config.yaml
d_model: 576
n_kv_head: 9
init_std_up: 0.0271
MLP neurons of a small language model. Each row is named by its layer, matrix (gate and up: input weights; down: output weights) and neuron, and shows model dimensions 224-319. Each number is 500 + 25 x the weight over its row's rms, rounded and kept within 0 to 999. Numbers have three digits each. A neuron's up and down rows have the sign that makes its largest values positive.
Before each neuron's rows, "fires before" lists the tokens most often just after its 100 highest values on Wikipedia text that the model never trained on.

fires before: ".", " |", ",", "1", "2", "–"
L4.gate1052:472512511463510536519474473499512479469466523476492506519465495520509496494471507528455444513471541508507498541566510474495522471499487527533503514499520539458494476456550463497514525491547499514501507538503485520498514492485504513513504501540570509468496540458512483488513508533519482500
L4.up1052:525523533484493488490517494493478521508484495503482476512515557495470521529509518506482461562486507508522528509504521489517502541535493475497499521484486449494502501505483495481478512454472505540538475481469503509513492484484477464505495504521499515472549495534482514438438509509508484497
L4.down1052:548532467499498526486490495486487488501480517521485513512491468542489507530492444481521478532497472484463499540493457511452523508476512516476545485443507505485506462490516489505503504446512527478503459454476505442503486481488501456521542480554475503516537507493462513472498524477531492554

fires before: " |", "ele", " m", " and"
L3.gate399:488516499461505499477496529507533523480487539543487477473503531446492501501507473530451497517491507532507526517496524548452506466499526504468491534501502491508518514517486476497517503496518510502516507530469541498482507507505446528469497497512468514475517517524488469481480540487530515507
L3.up399:497562514487537494515541471494511498500480492488486504479483484514474498531521462531506498500514464475488508487493551542513521517534492484454536521546550529487559521492463504490537477488528510508488498537548485477488521486506460495521495498524498495469441487451489487537497565507498503484
L3.down399:493491501475561485515495503490533529486497521530451456487498504503478536501520495488529489505536472489505437505473484520531489460482522473532507535478546523506465528559520497492533463517521519515504515483506465544458523498522495509506508517516510496498533410490478490500535505472485491513

fires before: ".", " and", ",", " of", " that", " ("
L4.gate1096:519509472481471494493499496528528524477453512513509443452490485539499546495501488524485489499457496498477499467495523486461468500439514488504568527475472513462523537498492473496504489517530509499440498482497513485480543494534518496462505483484503481542510516498488525476477517519522529510
L4.up1096:478515494510452492519482517514530498470476503467517506510514492540521478500498484513486516508489506498503478504500511517496500521516474465453522532517512510473523457509495530536499487505497493467450523517488527494535537537519559523480516514527494491516478534533532481523498519535501484521
L4.down1096:501476505549509495499501472465490485516549490468505521538540521523482500503505469473504490448479517544518541479476497488551503502521447493504485495508541538545502478526493507455441500519488486498561510529480494469485489526499442496473517459491574469500488452463508485480506528485518505510

fires before: "–", ".", " |", ":"
L4.gate549:439502493496499510493463482477479472480449487428516522484512502501510465519524449522491521484509545504454511462485484509499495506520502493514497532466495484531512502483545501495498484515509486492483492509474512535499487517532526498493552507508497497517511509486518507506482501502516498479
L4.up549:469505489491521469496476517448445506487481516483496499512514528489524500456502496517526529447498526480526445530536529531527525522454485467489510535510483497484499495435506481511515521549428505496512472536481472497487509471475494538492512459536499507464494546549461548500494519485496554484
L4.down549:479504462509474501531505479573474470532465538537474463531534556505497471470432466515501457513528522495511477479535519455475533502503478493501492493482499473503534512480506505482469517488505479484493514483507488485500504472532536551475482462531511495509520475465478505463502496510525490482

fires before: ",", "-", " |"
L3.gate1045:490535487459475502523522479518511504521462510480473500525529527495482529517506522528472546492484527484472461457499524466481491536522485534530496495535530495485516497476504489498506508527526502493443521475564518477455509518530526468503464506436486531516504469488518520507483515510487502450
L3.up1045:464481553512468512502527512504487503497484519481511527494499519518478466477481486503516488504465487522520492461489521496496491515454489507504473469484511515466496481486507500524471480485478523491446538510532470542470486526495522503527538499464485510493486485470498528495464500494536525461
L3.down1045:511538532488527471515496467514490451466503506515512486533489490515500502512518509494500467463542560503528506520472510517515484497469531495482531497500482499511478514514512493496522469474515458488531500485540472495490499504434537480514490473485521491506492476491498551504505527486487504515

fires before: ",", " |", ";", ")", " 0", " of"
L4.gate496:486481511432518465521491498529469501484480500480489500525466516486527514565476515496548478512491478497493514480507512500482498521489459463497507499494478502487509508495464479511516496513479500509546480548482537520506478511495455524514511499488456516486523489508508452504513503469486538467
L4.up496:545504471499464532489482513506499458485491499517512536490499508470520491486504461500529502520521502495506500507490518494501484512455503494500489499448494482503475479499452482521496535475499527538522476495510521505512503534494510438467511538490489481479507495560486496485494467485487520481
L4.down496:528469507490492485475493468442558484527458528504504464472497475522487490488502528492509550481521471483521488469531464509532502460485527493507532493522503510437506509466526447512481502494463532514492470507537547519460513478485460503521503497523479516497505504475517515513567506476483522503

fires before: " |", "%", ".", ";", " m"
L4.gate7:517477514504513484467519517491460514515507493494472507494492530521479516479516478513442519495483540525516461508540551473503514490511488484468467487481498485500459470532509527460465509482480481507501514533474509539460509454528488495484512530506512465550490534519509501487511459477513538423
L4.up7:503550495448508486466530528458491503480467503509480536501504488512499457488538527500496487494500512519512525495522473476495455496535509510459477501496504478507467554521449526524468457481501487487520500504473492496473504482486511460491520480511476540545526529532539473469467505468540470485
L4.down7:480520520517460504487512503505511495460492545485512498491555532519494505520508522487504518515518473507541499497536486482436502466506494513526527498453490455475517495468474518505533504536523492547511503505503480455551472501502486469477475535548469500479512494491521502498462478472525513533

fires before: "\n", " ", " 26", " |", " ISBN", " 1"
L4.gate1057:485484557497515487481529509543534503489499493521518480479492483497512486504502488525492457447546508502556500472508481467494539449467456500538475452454518475475516490539461502487509526540436516492541492499450497486466496500493466492511499529539531475495476524526467536509493520504493510497
L4.up1057:539469477524545500538519500470502465488525480463494492507543492513522518477518497471462523489495508537488503501499470495469472482520573532460489498535508508477494483493468504474521514483490510523468431484483506499537509487522527491544477483468535511515515469528516479500526494487545536491
L4.down1057:475539501517521495511501471498496521490465513483498528471509497518523482498494502462485514485481490487519491456494467477504435509517469503526554486483490531537505506489497465519480527470490507481496484506478508515519480520517482527472533492485527513539477512504483496492503501484534499505

fires before: " |", ";", ".", "-", " 0", "/"
L4.gate625:520486522489553483497520489467508497496486481441488469463501488475487494511492497551460564541470499507591544531514512465483501524513501520495478502515469480513473497485516479478466504454455495494497485499462506488489500534509514497510452506532499470499528511494485474476502481514513496489
L4.up625:511493494518486524514496496507485464500545539488527480535475501504479506491507500470534516575495532516449518494486559517489514483518523481476497477488466516473458511482456502520504526534526506513498498497478527501497484468475489478490518507480451547484552537466563493471471537463525490474
L4.down625:512484496522495480527477501487518502500501494517479455510511519500514496496512500464535529476522547498475514490515527509537541509500483495504466472498537535453506488488541519512512499476541471496488493514490493459509458504515501510513505523508477534530519520495520498513465500499527512518

fires before: " |", " (", " votes", ".", ":", "2"
L3.gate1248:503507488465470535498500505511508487562489523469485502465508490510495514502485497461505484472489511469439508489493535491477460499466484466498537504519499484495491510489510507509489523490446477510500520519492513485496514497502488535454499517508505491494469513496452534501530517511541472530
L3.up1248:485472474472516485477464451517519530510501502534470535511492507456490528491497478488501484493481491471498489504561536517475478456496504498494503539478504546459495492528523463516498515526483503510539531520514538470475452515498523516480506542492452481514487502511512496521491477532500469541
L3.down1248:495491514511552527495484473519490543522473522504486492535507512472491521499490512507466509485495426478539535484494425497491487512506488490517479512483528529467494496474455455476513479516496485484489509511521496479532470501483526484527466490480473520486512497503517462458505469479502495494

fires before: " |", ".", ",", "\n", " and", ")"
L3.gate754:537479456525515498506543510537525466430498501450499502554483508522481496481541492518485496484514477482552496524449462495516460546494485485527475528503513520473487509500480524499472481519455464517484511475480542501490487476501496438482507530440498489513541490528495484520471489512550486482
L3.up754:491497463475508530541520503468499540451452460486511490499531523506500512510533594516498497476524473511514497580504439500514482492498468501536520512505473508547521506477500455489465506519501501527452505534511459536503511516483439507496509482495514503546496434481567494455485512491555527529
L3.down754:497516499488498530514523478489535516468535487526504506472484453500523503572518486505531505484490466500523522492497460507548473526511499511491457487532508501562533491513554442489473455497502505503487521471486480492547504523485499498505502492462499462475488486557475507466495499523566513524

fires before: "%", " m", " |", "°"
L3.gate267:509447503497500498483526490485489516500481591505474529511506497496500525517493533559500497503548504506458487477493485498498464478521528540450454462473462519480480561537504533517493495511496525478467506492461498467547522504549494505466469514530528503461489542523530502513490471501495492500
L3.up267:526500497508510497457533504531489532455524525495494490518496487564531465528477494554491485500518491471459513473509453478489475550522561520448502496472524499509476524507491484508519493486494507501511457523505530482494519490546519515492526466523499503489488539520479490469502517477535498468
L3.down267:506496496504475490511508499502512499527513496533529541487541483508505544503463551488500527544505490488493475498522522475491516506485474508549472518463506531480464512504483506493494493482509556504466486537502508459523500509504496522508511477505519530487489526528538489453492502513522514450

fires before: " 0", "–", " —;", " ."
L3.gate371:511474468464552471520548513521503527525476546516480474486533512534483473527524515480520485545529485500465480507463493512506528474524490507449481527433483470509503536496451470490497517546494510453547499483505516497486527502472538536482511496496474489512458559496509466560533533521536547505
L3.up371:520494510522498475533500521478541480532509489505512508512504481489503492495498585525486438520500490479536469516496507521474470502481468512473459533520469480491494512509490503526521513506499493481527550434495492467500507524514483497494503485459474543487445513532519488511511446518540482531
L3.down371:505463511537467526514494532456483505521490545471474516480511492523513496529461536518470507465495515504449516488502523561494521540455540456489508511505414463474500514552460499460510537502542503506459491566522515516497539504461496506488493499483463490486511547537484513490481494525471490528

fires before: " |", ";", ".", "al"
L3.gate409:524507490492497466489498506519484535474498518497489497491490491494499479535473472461470507485534516499498514506570511489497532557500483531511520502488472483480516490489492484483496566548475532502531492503460491505507499525560470496452491501501486531496520497506477500456494517519500516503
L3.up409:498466482527507503506464532468502482495545492459525472525515524496473496508507530504501509485522503499463497552489531506462502491515492533466475464515562500512512484462488540493525520497513505483485488518502486488467482509509526467535494523474496490482499478521495502504493494534532512520
L3.down409:505495525496472502543496485493503474496492535527511520501491495493505506532484502545506509456509499514490519471422472530521487518510523501513516478512503473503549477490492533536484549542445524507542487515484539500498529482555552458518482499514547544472481485523491488495485514479514507484

fires before: " |", ".", ")", ",", "%"
L4.gate684:518485492464538489476499507481491529469539477539506546432554523488514483517526486538511476482495511500456519483501432506444452480467489521526487507491487479498466508492476514480499502459476500529505528494491507480459493462521500513473482472509490500445506491480485433501521500491561532513
L4.up684:468508528498528490501500481511459504458463496506486539515535501489523507478471546502464533508464492514492496463532542497505500493520510536485495510502450499463495519558511470493471501500495507477498464510468494489474490501506491505517489452486500515515453460550517455536496521462490531525
L4.down684:544486511518467508513484504501552463506493497540518504533519520515503490540468501522517514495460461487525505444512518469547502481488494535502534508550529524530481510526504507449488508500459486499443492529519461517512482517485478495494497513460486517544532523480489532470485458497481535471

fires before: " |", ";", "."
L4.gate176:504513520487467458509479477478441530467472533459483510449496479541494463499474517523471470479493504506493533522529489512484500516522489535484506505512541500486464511506507515499502431476474528508517497550494487525449523508520498525518489476503498500480467499520510500497468555504510502458
L4.up176:518499508473483509536482521527519509489493499507506544527488476552486484506461514506526481509477483498568487512526472484499517485507500481505521488474506519520541510525476491478460465488510506493527496520492517465445466493497506497510469521494514448506530497508482496508518551520508520474
L4.down176:521476501505475479485513497510512524508511499530537460486479548558468481432530539464479505502480485471539451462488486489515498544490502536487495485500527489520475517482513507489490524490466525544459491501504447535468522496514498502538557532490521473468520513478473510541461495496514456491

fires before: " |", ".", "×", ";"
L4.gate1261:492484532459532496525484495527489516476513509463547443512521452476516478468500469528526459534491504517514493503566469490504459492489471507484486515493499494483501504483484469508532496496465496477506541494469538508488527536489544533509510502589499500465511507509477503461480502493525501494
L4.up1261:472519535497559478498501514499523524472504446504507470517493486501484492519530490519501429523498509481525421500500502569523495478516515514495447500515498482460581505495507471481506466548501543478461512546488504479488504540507479503489495507505511491501536527507485512463511531479486503560
L4.down1261:467531541482517505520452488469508483488502487527495501533532520518512500470473479536522453492507493488543493507483460478483478508526517506529515451459504481509511458476521490471513516474489512507461498506495476494523484452499474462497542495554510505489529483492479507497544489463495475498

fires before: " ", " 0", " —", " 2", " —;", " |"
L4.gate45:518515514457494478462506470479464527529489480464498481493518458477483515532506499473475453482494525489487462502508522505492513472510465498496493469555473522484490472493522501489511493492511478502501525497479457509485502482474508542516489507507483548515508536498495499560489542478449514503
L4.up45:491496445545463509501459472464508476504499486500457522534493526480496517473510478459481528556509489520523469530504502469448469507493501534502482484547493495488495486508454496494510493468510450514485501474485539476538507513533499482512519502519483518495477534518461492488497498514534511490
L4.down45:500515527525499469514496479474512528468482504538521518502532503515537500483503488508498492487479470525479512529492479494528533499500485467530469532557490492475511543488529489472498496509535509529474422484478543481504476498500466464516519441468504515535555498476548519490522447489506502526

fires before: ",", " |", "–", ".", ":", " the"
L4.gate671:489509480507524523502440471513519549498460449483542452493464489495486467521470517483523463482472504522525504478505515523503510478483481479502508499487500478568519534512499487464517508485501476475471478487473529531491558503475473494454502507493508480516483547497490478477494524484487513521
L4.up671:516503510487497536454493474483532500516544495527468506508498462476511500504500469512483488492535516491511511508509512521469453493494498466486506477474449543490467494473493506539504463494464493504501462472515554505550504494507547525471537505523475508487493514499516493511530486519484492537
L4.down671:454489518513496516508514502506522446483499526482516569505529495521506445477515508490536485540524499513467492497470474453489483535489488527529504505513517507524543487472540514509516490512475497475522480512522476474483492531483513524479527536491489466480501514516481558528523498465513534482

fires before: " |", " m", ".", " people", ")"
L4.gate458:490493501500504477524476516470495479505452488530504522498523504487527517505483489529503529540572494500533554490546517532488520501474497495512555484457512478519492484501459453480533523498522465520470530468535451467525552496508501508485520506491505525465493446532486518488486447531495504461
L4.up458:469533508495501502534473478514500502448504513490529483462502500454502500501477480524492506493532503507433531504538521504522526512501528506492525501519424508478476466521431491492485493493545521522484485507516510488502500492512510442479457464516476489560498502546524466476523519470495509452
L4.down458:534499494527503447498489567472481524466511439525503511465513460472450466553501516477471496495470494517493531501485502460509476478502489514497536505487539517488551531532464450510499514524456533488506467538503475515496490507519502496508496531496508488492518462496482492505473530465466496490

fires before: " |", " of"
L3.gate618:503498463537536462529495492461469506493475503486545471530450534453412480534514486520563556500484511512485520459482548524519479498473514517509514472507509454548532538497507498502509498450514498514507486460504506522524510522503478456513473516485480476497485524513529504513508513502476483493
L3.up618:502513527507537560487493511506513449503502512505510480514524497471461507537500493540516514494524480507503509517484563539536498521476499483491460536542451469467528492531505490467484485536469531506503465481492521451458506500516472512480459458528481467518492553454526503470477490498526512494
L3.down618:484465476537533484511521514514520479525515517471520472521517484516479504518493532495521480519506580531558486536540471543471469475527468543531566486529499537474549463525492519537518514493492504475488450514492475518476483492531495497506505493530498490477531492468498490527539492536518492455

fires before: " |", ".", ","
L3.gate1304:526453505511518494458480494532505511409513497505510499500514522520523472499541489514458487482497526470441486480547503527469521501490496509537471503466485509503520462526498503485519567503500479554499478501443534521497530519498546524523467501485478506521517505486495482481490527501506481493
L3.up1304:509468491507504462506497475516473516500530524487471484493523497533465511509492503504489502528461502466481499499530521553476568500511541519470468498522498467466446482497476537510552533471527523532484491503496543466490525482497476507558504533476479499496486514508488477528473512485504507502
L3.down1304:548476494512522502457500550492459526483504463506508508517496485515488459501457464529458538528526503431476532520540550528466502507492458498518474491496483492515512509518495518499525533494508528492490537509498486452523527497517467507496534515505488522500492548531485477492513489530503487502

fires before: " |", ".", ",", ";", "th"
L3.gate516:484498492489520464488505461509524535538471497521535541503507496480481460562496543503476491517480485548514487517490532505517541476486519503501505514522495466502462482499483497509523500474488533486505483490502496482507497513487508520535420478472505479518501501475502533508521484503535492494
L3.up516:480505441496457496540519490498498518479500485534485481486495527547492466534490497496484470494478515497447512492480547454491500500483489517461505499477518498558431494462508490529513522471497490510499453472473497520481504530480487487514486523549527526541537518468523473497545480466466534527
L3.down516:507521480508505543546480473481526477489516540477474522514499476485465518540542474525501499507498558508513534528506528504489499514501515481529507445454563511491465489568518494523504462477526489449497521523489497522490513498449521533506533484516482498473532486424548522508484506471502528525

fires before: " |", "–", ":", ".", ")."
L4.gate1123:489467525459530520481501461539544468486490515485504495458509503488526511516525537576499488557488480537466493551458508492537452472517513457452495508495502533520458502477478507516531479527496481532460491502488472462523504511492500512505539527519482490501481494430519475511505471520497496492
L4.up1123:506483475480494531433449505469521537486506527488460509485449464509471494479497525471513499539493517499492490526459518514515522484495513510512488521513482538497493533480533490493515485463454483508496505516495534495481516515475489492510499524483544473525491488489440525452524554504489513497
L4.down1123:488534497540537444491463525525539438505511555493470480474503510503488533564505441502560458512502551487503453489445512477504490515508516464460510492502496528489505456492473509514493531485473469516522499523451483471501508458492539457489473525497514539495538493475502554477465525558496507504

fires before: " |", ".", ":", "-", " ("
L3.gate299:523470519520503492480481539493526454464488510533492521515506497495491481531525503513501476492487510463470516476457511507463507508524508490482454503513547497484488525519510524499481479484527474495473520511498513512453485483500553485485501495520501538500503491502457519523496490492523537503
L3.up299:479458471459478537483503493516487504479483519457455506499504516517527508505509492503536517536494459538547498500503582486465484514461515513480539509499529530492494520518497512521532452477476487466490556512475553519469528476503487509486514475481545490506486480475492510474511502462524568493
L3.down299:520481465500539480461515511508543520475491509473507488479479467473494469515500492521470495481477580544498463495458501511506448521482522526487522524498553523513519495485464523472525573486477508504511512494502508497505520486487482501512495482517511488481503468486495495531491501531562544472

fires before: " |", "%", ":", " m"
L4.gate954:493478508498487474496508506487503512512516503475526513502530485500510482478516490504477519498532509518501460509495484494474491487521485513478512503541528525541481509498516506458513519486482490512473477534509492492519456505521490484496505504469529482500496490501499517488511434511517501469
L4.up954:510519482493509477512501483556509481474501546526510506469516484498507485502493494482503505497490482468495524503511529503522476472501531499510484493495541543480500497531485514550443478554471519499489523499515482487486521493524506530485475522514567530488504494477515508495454541508482534525
L4.down954:495481485522534499510481538509500504486526468531524505498511522488537529522520501474543486471511508470543497483507484453505477531466460521526519533555534467480522487493529508508473460536528467498494507524546528496543463498486515505519484514485545525488497506522467531508500526498529473475

fires before: ",", ";", "–", "th", " |"
L4.gate1173:476516511490492446520485507533539525501481484492546477495448490491484495521528474533548485543513528521508473435516499521506521500493531509521477489454567493496533483479502485504524497481488543479543497438506548496462491530500507522518497475539474504501514471520526509474449508502441462483
L4.up1173:449496429494481436547544507527538521521515508491550523494505494478489542513528480529476504493521534495525515519492492543521524508466487460461525498568552471485502548524448507532544492502521487531495477505482537496507523542488495541517447450551510486453521544459522525506473527524491497506
L4.down1173:494508528495533485558473465441458509475495513498471512501534512500502502537476486489479492488479570458497525509494548495486471499480529470527466437497486517499454487452484488498503509517459454490502483490494458493487497499464496547484489471480507482500514519497518510512495464490486474493

fires before: " |", "–", ")", "),", " census"
L3.gate378:494461512497479469485469510492532508544506496521490539493503508552512521480463503518479492522460495476540471470463458509522556488449507510471522519516468481521511504499462515531532504507555513495457483499496488497518531479489534474477493513476497500485462481557465437487498532507498534497
L3.up378:548483494477449474506463515510567534493457457497520509505497524476511480514528523521503499465467514517515523501474493535527503499521498505499521498521520500516499489519518514534476501477523503499494480463508471518499481500457490558530467485531500500565512518489503454501478560530500454515
L3.down378:484485485465482493509539469529545494465481555490515528556476459537497508525580474470510549508514508510491549527551501481508514504500509505524498509487493459506474509475527464516494480518539534524542496498488494532501502508516529487497465469500497521499552468515522525531524514595528532535

fires before: ")", "\n", ".", "),", ").", " oil"
L4.gate77:500516552510486506475498550499534506517492486532516517480496508562532524483486501533497523488537504445468491523467470493496497499511501491539496436510473503510462484482499507531540452524501561531517531495480504505519505511451506451501488490526499489513463508493464526520540492538502508462
L4.up77:490483493461510494533509475474519494500491520476508517501512481523481500521501525478507488483457499560489472528484491484496443485508496496509517546515513486504493527545531517465484509486558495496503489456531514495497463496469495492492489528492514487490522489497470503516472520509496492480
L4.down77:501509488472520485513517537515483491510538482513495535523481522531493527486525533524501535515473489490542480533534512475549464499527535495516454447473493523477495526467499508461506461535490503504489472511494536491520532491425526460525552496534462480483463547511478489513508516514506535495

fires before: " |", "-", "′", "″"
L4.gate1309:504531516539496497489495529460495474500458507487516507470480497527509516540484499526503458490504540495523518515461487496549498497515522508521507551489492485490483546454532500506451506492520508466490498481504512547463493501495477505482529442512519535479503508483478531438459522548493501498
L4.up1309:494475490477484519484489511472491476476460493490506491456490517480502530507504504484499489523519488538508502460509528561515473443521504532521488483548512478492494518472550482528453512495502541428465501477495492544482503491496473531494526507485490497494517527520490511464471524458504521497
L4.down1309:502486480505471498498521536491431519484462514468504504502471484480515496483487497484514454487502529493505498497522477521478539472522498460498529485504525501436511511500510518462451502468519547468550542517500520462461442469504502508493460432526508531534516463523499494504460494503520482524

fires before: " |", "===", "0", "2", "1", "=="
L3.gate1250:480480527499513483516513509487515496496479515544475493543479502519461518495472534532479461485547509496526530519495502515507545522549498485519519461529467504483539515511508497509496515543496499525462514547507490504480515508483502521473478517518494478483424473509470513503505510439498503497
L3.up1250:461507520454488490499463495503500538455472518510491488513480500483493510485542512511480453502434535503449480521445528479497497496517472517523525501515493461496494512510500531500531486483503555487495475489504521533500488514461479482526500501485522478482507524521466513476486519492548453516
L3.down1250:486504501503482521507497478497492486472508458505450510521509459529530485492435511505498489519499510480496534507483494487512539447495489509520500488504507507484523483454475481502535505513510484502483495541522472483475514487487514466514505505491511506521464525508494493531507541497481482494

fires before: ",", " |", " were", " 1", "."
L3.gate375:505494471445529495508458489502473477509497512485496515531530492471526496507501513503498526511491514501491549484499473499476389512515490501467447451488485497470489515499508498525507497520478524497509512461537528476498478540515466527463462500468518478533456502474520506510513452528538515532
L3.up375:474497488522403482506546496502531525474537500511523501485506507550512498519496517529513543521507484472512486529553465518514465488497508478504448505527488519494494465533457509518533487522497524520501484472515527500527528493536553544499437481486521496490527502495492470507493485487525469541
L3.down375:509488492495468490509486516516525464484529468521488477492569506473497504503425538534491485473524519481512515471476492517505528503513539523527484492489479525486529453505487532498473482462530498524468543479485476512488479494518464485507507482508478499507510501523502493510494493397426498473

fires before: " |", "%", " (", " m"
L3.gate28:522477504521505467496503494510505494485499508527499466480471491531478464460525550507466476495502499472522502484477539475489460558474484483502500515450538489517492495463536478485482497528550493520498436484497528482489517413561512508469481544518536511479471488508481465476488520481467534494
L3.up28:523487491547543468491481529505491521448496530454465523509498495526515530562495482508552540557513512490537490463519510519472439527502501525501507517512473488494512512501516531516493516503505498476531493492480491499497466468505480515480491483501491590522485487467496477544454452502521490476
L3.down28:489532505493514514524495492518477468501504482527540528500485473506531460483497521508549506510499499480464532495494478542491473538467534527523476430530496512513521614465503519497466490556479512528507496496505507488476519496483498477488515481519524442506535480490491449522515475520503497526

fires before: " |", ".", " 978", "\n", " (", ";"
L4.gate721:494487564518545478524551514467491529491467558514470477508523482497500476470516498546488485496479474562545455506476462463481482473485486487525515520486478528511516495519500466474509512480492501519535506512513455509499522495443461514514505489459528477480521493466524525474468480500489514515
L4.up721:503521495490489491482540528484469524483517523489510491502467489468507485520502492544535475547474476528517486421508488487514512512505496500493476489472500511546477488475485472506494535489518517522490447519477533500482508501462533514506449502498532500526483555516500483418470497585508475476
L4.down721:538463531491508460499459481512508496457518522523469490467476485457501540515483496515492503475490526547570475526517550481493476488486544508493558429480520529526517509499497526465531486494513539501520509543492509485487521465488525490515497477544522480512493519509500514512497460467477505470

fires before: " |", ".", " m", "–", " /", "\n"
L3.gate830:509507500518485466514448556494509510550500560511490486472487527521526508463526456517532509502514486488495505510537501506495487513512500525509497480502487458507494463509474529505461468524495463500492480481503508490513458513445521431503499481439473479489441508513495483475485458483532561531
L3.up830:498520550471517500492449506514469471466470488499561474488501544456478500494521532509531455499521512486521483469530502529520526468503503456484529528509568517495504502486460474497484519509485490464501518539471471471498511495440463475496494539480502486488469523505484506434513493523507505488
L3.down830:519532529469549507533487529514505510499459488499544499496452552499487523503508503479560485513521509516498438489541486517491524508534490474511498537466532525534451536469504494505506490485502500513519497524514474522494524526518489440472498506556528475470506477537528483462526531502536531529

fires before: " ", ".", " |", ",", " Democratic"
L3.gate294:491474483515487503501503517494501542450501491522492526527489500499512485480506487531504542504550490541517513515520545521512524504486491506481517515488518495452506502469474518476479480506510500490514474507474507511541578477525505484521472525479467490523504525473531490509508460528543459504
L3.up294:509516510502528546504500520472469495485508487492516486455441523537515473463465503483483502470513509543482491535513483485508479490491486504497501545478519508538523503504466445481457472482462527457588467533533499501520484538558501477540486516466467496497530508466524568524494487524496472491
L3.down294:527474524447513518478489501531522496503497478510500485510537448518510515474470501536541463500507514539486532491566468481527492503489497560490520492483511526526490542492483452537518451482471523484502518511549549537479468489534527496533504472521469484498464498508467481523472510474519471505

fires before: ".", " (", ",", "z", ")"
L4.gate477:529489499488496503520496489469509534475487541483505469481525516505489490515509519513486458492503507520492500499484506534471460448475470532530503508506499510502495505531465528472517518487493510519507501479465519477476499483506477504524548456538550473510542508478489501496481537493533501501
L4.up477:522530474480504522527469451537501531493492488475483530475529494507519506520512544501478495521494495523490488520492514564472518468484466456501546505469532495523507531550500505509496494517460517495499460439508504471488517499529469466484530491497497493514506498489501455496467545469496497499
L4.down477:511518525488467551515486475499525545525464467472498481454503493510528474488559486477515500492454513506539455522505488518461452500423523495488491505494522507520543530528453484504496481511481498546467531472533512501505485507486429504527500457465547490524482490490484513474487538499493491508

fires before: " |", ";", ":", " Tour", " ("
L3.gate499:511496500486487545514489542516519487501516541506531489512475499543468505473500501498504527482541531513512493467485526495530469531453452487470529521490532519550453545522472464491521498474494489513499518501514529529500529561502502527471505493481502469532506490512508506534536480511539471514
L3.up499:505503499495497451488519442515454494538550496510522506508562530500493552500514504465486543509486461513534477463469488515454502483532462520487474484490502508484542501432496476468523543511508484480548475543506546511498512523450531525522478493510495517521489485498496499486516505508522491502
L3.down499:474506483499498529472480455529502511502519490454516504506498537471505508475534480465513507474555485476503492524522483506447477512544482519474472479518466546493486517457524487488565483534514471501529496515514509482475487521473476529494514441485480471507457493480460498527508530525491485470

fires before: ";", " 13", " 7", " 8", " 11"
L4.gate788:494573511499523557519494502545517526499488516488504475482489513498489464499533519525507514525509527535520467551549499508470500474499534543477521457488485525494516502460510443509453535483526569484530487520525480488476491492481534504509472499479550549516506495497521513467492499498547518524
L4.up788:531514515482500500520542526514487500437509521456532459517456513514492468537501498512477474487510517549511539522495511495468494467547503496490552522463504512498498505518532487544481497510485508488490505496491480492503497501527513541507522497510441512493491522524530514519523517483594551508
L4.down788:528477520514453435488466510565532464463522489507483499505487523476469476560464466519490506460502524506508507508492505492452529544548510448523477464493514473485514479516517569477523476520518508493492484498514465521523502508549528502467502500504427545504500511514475492554504481501518473545

fires before: "\n", ",", " and", ")"
L4.gate1003:538507432500510510508476522485542532511458487521468481489493448510490464501481500518497483503490506510492497500509466498512435553503491475484474456469499523477514483518454483494531514508488458515500523502524508514474493562539467530503496469499505508496458509459486533443490529508505478496
L4.up1003:509518481541516527479486536526565484513488480506507473466466488532476527541515484505515515477495495481494504489518481489534516504544472573502507509481488492468549455528509516500507466521500489511451541545488483488477513524509513484519482484499515525507505508504508517457506485485471493495
L4.down1003:507497498512504506475475512476443539554503487501479515518502488527514511508537473500524471444519494487520560482509488475545478509499472498495510486497545515450553511495455443432505524512469461502486503497496502503511506489484497502534523522525539480497492540491531487473469542539504518495